{"d_mlp": 640, "activation": "gelu", "attn_scale": 0.177, "parallel_block": false, "init": "normal", "optimizer": "muon_variant", "lr_head": 0.00559, "decay_shape": "linear", "steps": 7398, "dataset": "wikipedia_en"}
MLP neurons of a small language model. Each row is named by its layer, matrix (up: input weights) and neuron, and shows model dimensions 32-159. Each number is 128 + 32 x the weight over its row's rms, rounded and kept within 0 to 255. Numbers have three digits each.
After each neuron's rows, "fires after" lists the tokens most often just before its 100 highest values on Wikipedia text that the model never trained on; "fires on" lists the tokens most often at its 100 highest values on Wikipedia text that the model never trained on.

L2.up236:172142088095147162146051106141137091116131153173136143103123083107160133143127193118068146125146131166077096111107109080150104063123082097133171130157093090090153097206077127054121096126139095211092063176140131145131127087152189095129151132087133093159137126130133141113183135133151145115138156082051121089129101195125098123123129123128119174139109117178148111173139148151152089147134
fires after: ".S", " Az", " No", " O", " A", " inc"
fires on: ".", "er", "or", "le", "ce", " State"

L2.up125:130126098134100156151111109094145121200156147097127150125084127090128072163114105105180076117110104088156193094116133151158107153129117123220143110179209079108140102074126161095148076152162127124175182075147171127195077096124132128189130097146119093134120106140109089174094150158142065112126116148136152152071118110103154163120116154091103152113074162127168128114153130116087167134123
fires after: " |", " +", "–", "1", "4", "2"
fires on: " ", " |", "1", "3"

L2.up597:103181158145142164094052154136110094140085093086159151142121131031121144107194179094100195133175113141133153135079154146154107099085118129160159133204131119104142072111130143177137135131131101129162082097100102159154198152114169150131164061131118160121125158146135053105099101122178152115146071161128115173091108171098090107135145132130073125174134115056083120152124099107098138110073
fires after: ".", ".\n\n", " s", " =\n\n", "\n\n"
fires on: " The", "The", "at", "ect", "-"

L2.up603:134170168177154120050162105112142153060069139136111146152122128136146160117158121195154156147125146146110149042138108113104109088177226157101158124162186122099096176184160089063162135085126162178110133134151088061172167143104119090104141106105175136131131082084132158128144110099152156151106112087141147141126114115094142068122109078111129152065188081156167125147082118150166127105097
fires after: "201", "202", "198", "200", " f"
fires on: "3", "2", "cl", "4", "als"

L2.up381:113138087143123141170093141160107127191102121082203133128136123149127131138132198079091185146107146087081076162106129100161093112087120148135086116118182143127182155140164134129145131157176048136140143151147117132119202074149161116193142089139180097180121132117072127104096163121144115141125126093115110084157101168091165116163128165110112116178042102109130134108084082145078086087126
fires after: " |\n", ".\n\n", ",", ".", " \"", " ==\n"
fires on: "|", "The", "he", " which", " The", "the"

L2.up174:156136116096156136103090083160059105144147080054097113112174144090162163154137056112168190097108086101158115124150132159101138085115053090090168114130102109134168107137090198175104089159122158120110203133132105092145172163100136172097120181094141148075164121119178073057141113108091122118138157095165104160133119154138137117128156091150080170106138133119153158136112145138111194117116
fires after: " |", " O", " a"
fires on: " .", "il", " $", " (", " Candidate", " signed"

L6.up450:063141135116122137199118076161105127134127100078113113112104179168145119086122094050133174112133164123106143120104134102109157153180083128066042154144116133115141066129119159122107158152136107109133140185142120095173205133182145131119158135066064071170140147117132099116083173128139160163092110145143092136155114143108154106115135138108117120095194154162145102102113170073095085150135
fires after: " ", " (", "2", "6", " |"
fires on: ",", "195", "196", ".", "in", " Cl"

L2.up177:095108202147152089104118094136128135210112098122089176110109087144140128129158092094138113084158142111126125092169127133148121182093133177160128111144141164094130140148095112136101103175103153187132103143129167108178151113178063064153192098180116088084112152115149147125152098173087107162129140182143121126149133136140152119112155101105118132159111099190186117101108095091124127131071
fires after: " |", "U"
fires on: " ", " |", "p", ","

L2.up12:141159144129170119131115131179110120109124137115132156027092112143146131155090124153103149138121098152095125105158154134086172210098154161102040123142153093137120173105107161189096155150154112068052162114172107132175181126101061150155128103151114149109159105101124063107125064140175121115096146095161082080103135135156103132124093057151157114092082104127154145139140123113172207198143
fires after: " |", ";", "8", "0", "6", "7"
fires on: " ", " |", "30", "70"

L6.up76:151144081109115156133134064202174116142129112118137168086064111098132101106083121113178121121137176175175131117127141172114131112119123172109153101110105152128145183156156145125122142148074119174123073096120118105162157109139063136098086135084113097130114144166124115129081136150113188118081145145128137080128124171100110185221136058124077165087123135162089093141126131089090163126157
fires after: "1", "3", "2", "6", "7", "4"
fires on: ",", "."

L2.up351:170126221126145141132131096135152146176100118127112113160148113137124138116084119124119162099166077145184095175152146163028138176137129121111134060121114115132102100137092133159149144200145097112142111163121097107204110111160151093107095115127080115090135111096153138114080119110099134123089101184162079074164133158186144171115146128156127049192111147091135120172139095132116144008115
fires after: ",", " sh", " l", " h", "-c", " sp"
fires on: "us", "ent", "in", " with", "if", "own"

L2.up473:074077186170152125162167091117087123112129108127150152106084100118140131105120152198136120127109152131136153110104055161106137151150072212056137115123119126087165157110087151151136143138091110149130097113091100082180159128172094145131127090151099133144194115112152145121102047152140140076084183134154093116080104128184138035163171145159135138180183084124133093146089136144156174111132
fires after: " |", "0", ";", "1", "ug"
fires on: " ", " |", ".", "ative", ";"

L2.up111:106172118123109117107106158153164124161135182185073078110204154113160098137144150126084160082152065198144145089184124135042145109163110149110088138136133114151103106109111124134102181145102122170093152122130121117125174097103172099169053094146109138091099163087148048144130158134157204129086146155097145143085086096132132139119175122109183150100135127124200124148120043112105118113181
fires after: " st", " Off", " St", "-st", " dep", " cl"
fires on: "os", "ic", "as", "ars", "op"

L2.up109:155099124055127156173082092181132156135080201157097084071111149094169131143124142089106150128162107118057173109125120116166145145093152106127104123141151115152136139151114187152101154124126138085135127129128123064215123160118075122106082129165164168113087098101154128088170095163164067109140076174113082133120104097130133067155122102128155150090133184206111177134191094110158133173096
fires after: " S", " L", " G", " W", " H", " B"
fires on: " |", "F", "L", "/", "D", "K"

L2.up497:093118153129148153185080126142117114112120127153050049123187151138158190120177155121165138160146122131124134125060162132096061132143095065102151122114128141158116089163158088162159114179124152071141150111173094095199177094117072191136125142167114109098136102095058096097151086157093100164085123207101181128134135118104139102098111119139154119097166178161142118126113078150083172110055
fires after: " P", " K", " ch", " H", " Ch", " p"
fires on: "un", "as", ".", "il", "it", "ap"

L6.up310:131140154157141174085125145060132178127143086086157132154156121093153145116096123082124087147170073176129123133148113146107094105132189133101098143104055070098152174109177109089109116169124155103117146087163060102091144108168138100085160138120148140095145147133133119148151113137139097115156117126123104094126176105149101165143105143177167118153129214126169114131141132143190154104130
fires after: " |", "|"
fires on: " K", " S", " P", " G", " C", " Pos"

L6.up313:129144165111098094137099078099139080093109122160149121147096113123088145078103097137185134150139115098054139116151088143113147195101167122147087165133170137117124132154123166127142110082102099184110158158184124194140111098128139092105206115135092107055163078162162120116135191152113087185074177201141158066173116170111157119149110138152165159187112142114097116127119100132188093157130
fires after: " ", " (", " a"
fires on: "198", "197", " k", "193", "191"

L2.up535:151166086166106155158152156099176129174114193141089143109129145140144146184115089113134140117096083175097133139144118064092191197069123161138092156162198130111161065073142133137076104130088069084194103144118129142131133111158114116082096140139143091103122116135155083124106105112162137135094139164147114117123107142111138097077150141125168165157079129147163063056075140120141110163124
fires after: " |", "\n", ";\n", "res", " ", ")\n"
fires on: " ", "-", "p"

L6.up366:136172097130119138183131113155110094093160109128110102173111172176117120088090088089110154099182070119107150147168099119146113099149138091144152119079112200116199082184164172092165105115055078074100145160111110144147129077160180100055151114088052082110127114141122141130132086176152098112110090144101128128160179147100108115159198106126155116127165192088114169153135105153098098144157
fires after: " ", ","
fires on: "196", "197", "200", "195", "191"

L2.up178:081158108173119073083126140124071051119157105060086179163173120106146141097140118121142142190145064093154165126159103159094129098158129101126113141149173118158075094170073143121136178093133165150112081189163109098121125111142173092131124169172132115137092076103171141162162138100116146105139077154172127108221101095129130136147061107154103128084111115163110180202120071104104094132147
fires after: " C", " B", " H", " F", " P"
fires on: "a", "ah", "il", "om", "ly", "ul"

L2.up300:123151105142151102108110142145101132144162093119132111109192100111136142154145069181082143101160098134108127136171115150135162138098082137110150181191170159079146117132096145089102234130099157172119064113181102106128118104137171103112144179112069131070172092106111091149185116146078084136108157086117074173139119096148115083132136115107139122101182077188148050105136120160154095092132
fires after: " |"
fires on: " ", " |"

L2.up199:124143190090171077117112109100121122142119132122135130127157120165137093072147155151148169132097088065117074120193097113139078103140109097175188189054102107119071194087094139156124109226101138160067073139119141138138133132109160181113136119158133143106179118151168142093077133124055105186122146118111088143124153118115102160101190101151069161124139100180110122119116108158124135134124
fires after: " in", "O", " U", "N", "H"
fires on: " ", "r", "ar", "o", "é", "on"

L2.up548:087190114113140067125173133084144118161115105188139108080129145118148105124135100105180147149113163170110110134216141071041137051188179121116129121167167074156103179130165106112139109125092141174142107142142151127183118114141143151115143091112145158126092129098194150120132112083115182190130154138127112170127107146021120200171105083136082128155097124157089152086134093160156087133159
fires after: "201", "199", " was", " were", " be"
fires on: "8", "9", " used", " seen", "5"

L2.up364:132138106142098129159116123159081171119195079163167113080087088138067105081100081131139089154195169125132128114147107137122047099172151123118101139137122143093106131150088138110139185187141118105167148133116088124113135099120118155178128162067170067101166126068127146144152117116103108130119094143148116169110128188217135122092151144143124117202147136188142074109106132136134162093110
fires after: " |", ",", " territ"
fires on: " ", "6", "-", "ory", "y"

L2.up395:136119181162091152131088141059143103159138125140163091119109077140134156077131113144113148147143116106128089175109062153144103086087123210118163182167181166114192095090117135185132136143113168131139101082086142066133103149192115113156142067193145145112128099123109111095182152157057092105122137091116157119183058134130140080122163137141133133143156141110159084125133202090140114128172
fires after: " on", " In", " On", "On", " at"
fires on: " "

L2.up18:143120095071106094118125138123170130104157123063067127144111107124133078139151142096133111153081175158176156160108121123109125056130151226106108149163159111152093118108158123160108174133167172125137123077186172128134106203157179118127124135115095151101131169045039107117142118099117167113124101102159090136134070106100113163114159119142063101101188150139116112164213152115102187103158
fires after: " (", ".", " s", " sh", " sc"
fires on: "b", "g", "at", "ut", "and", "st"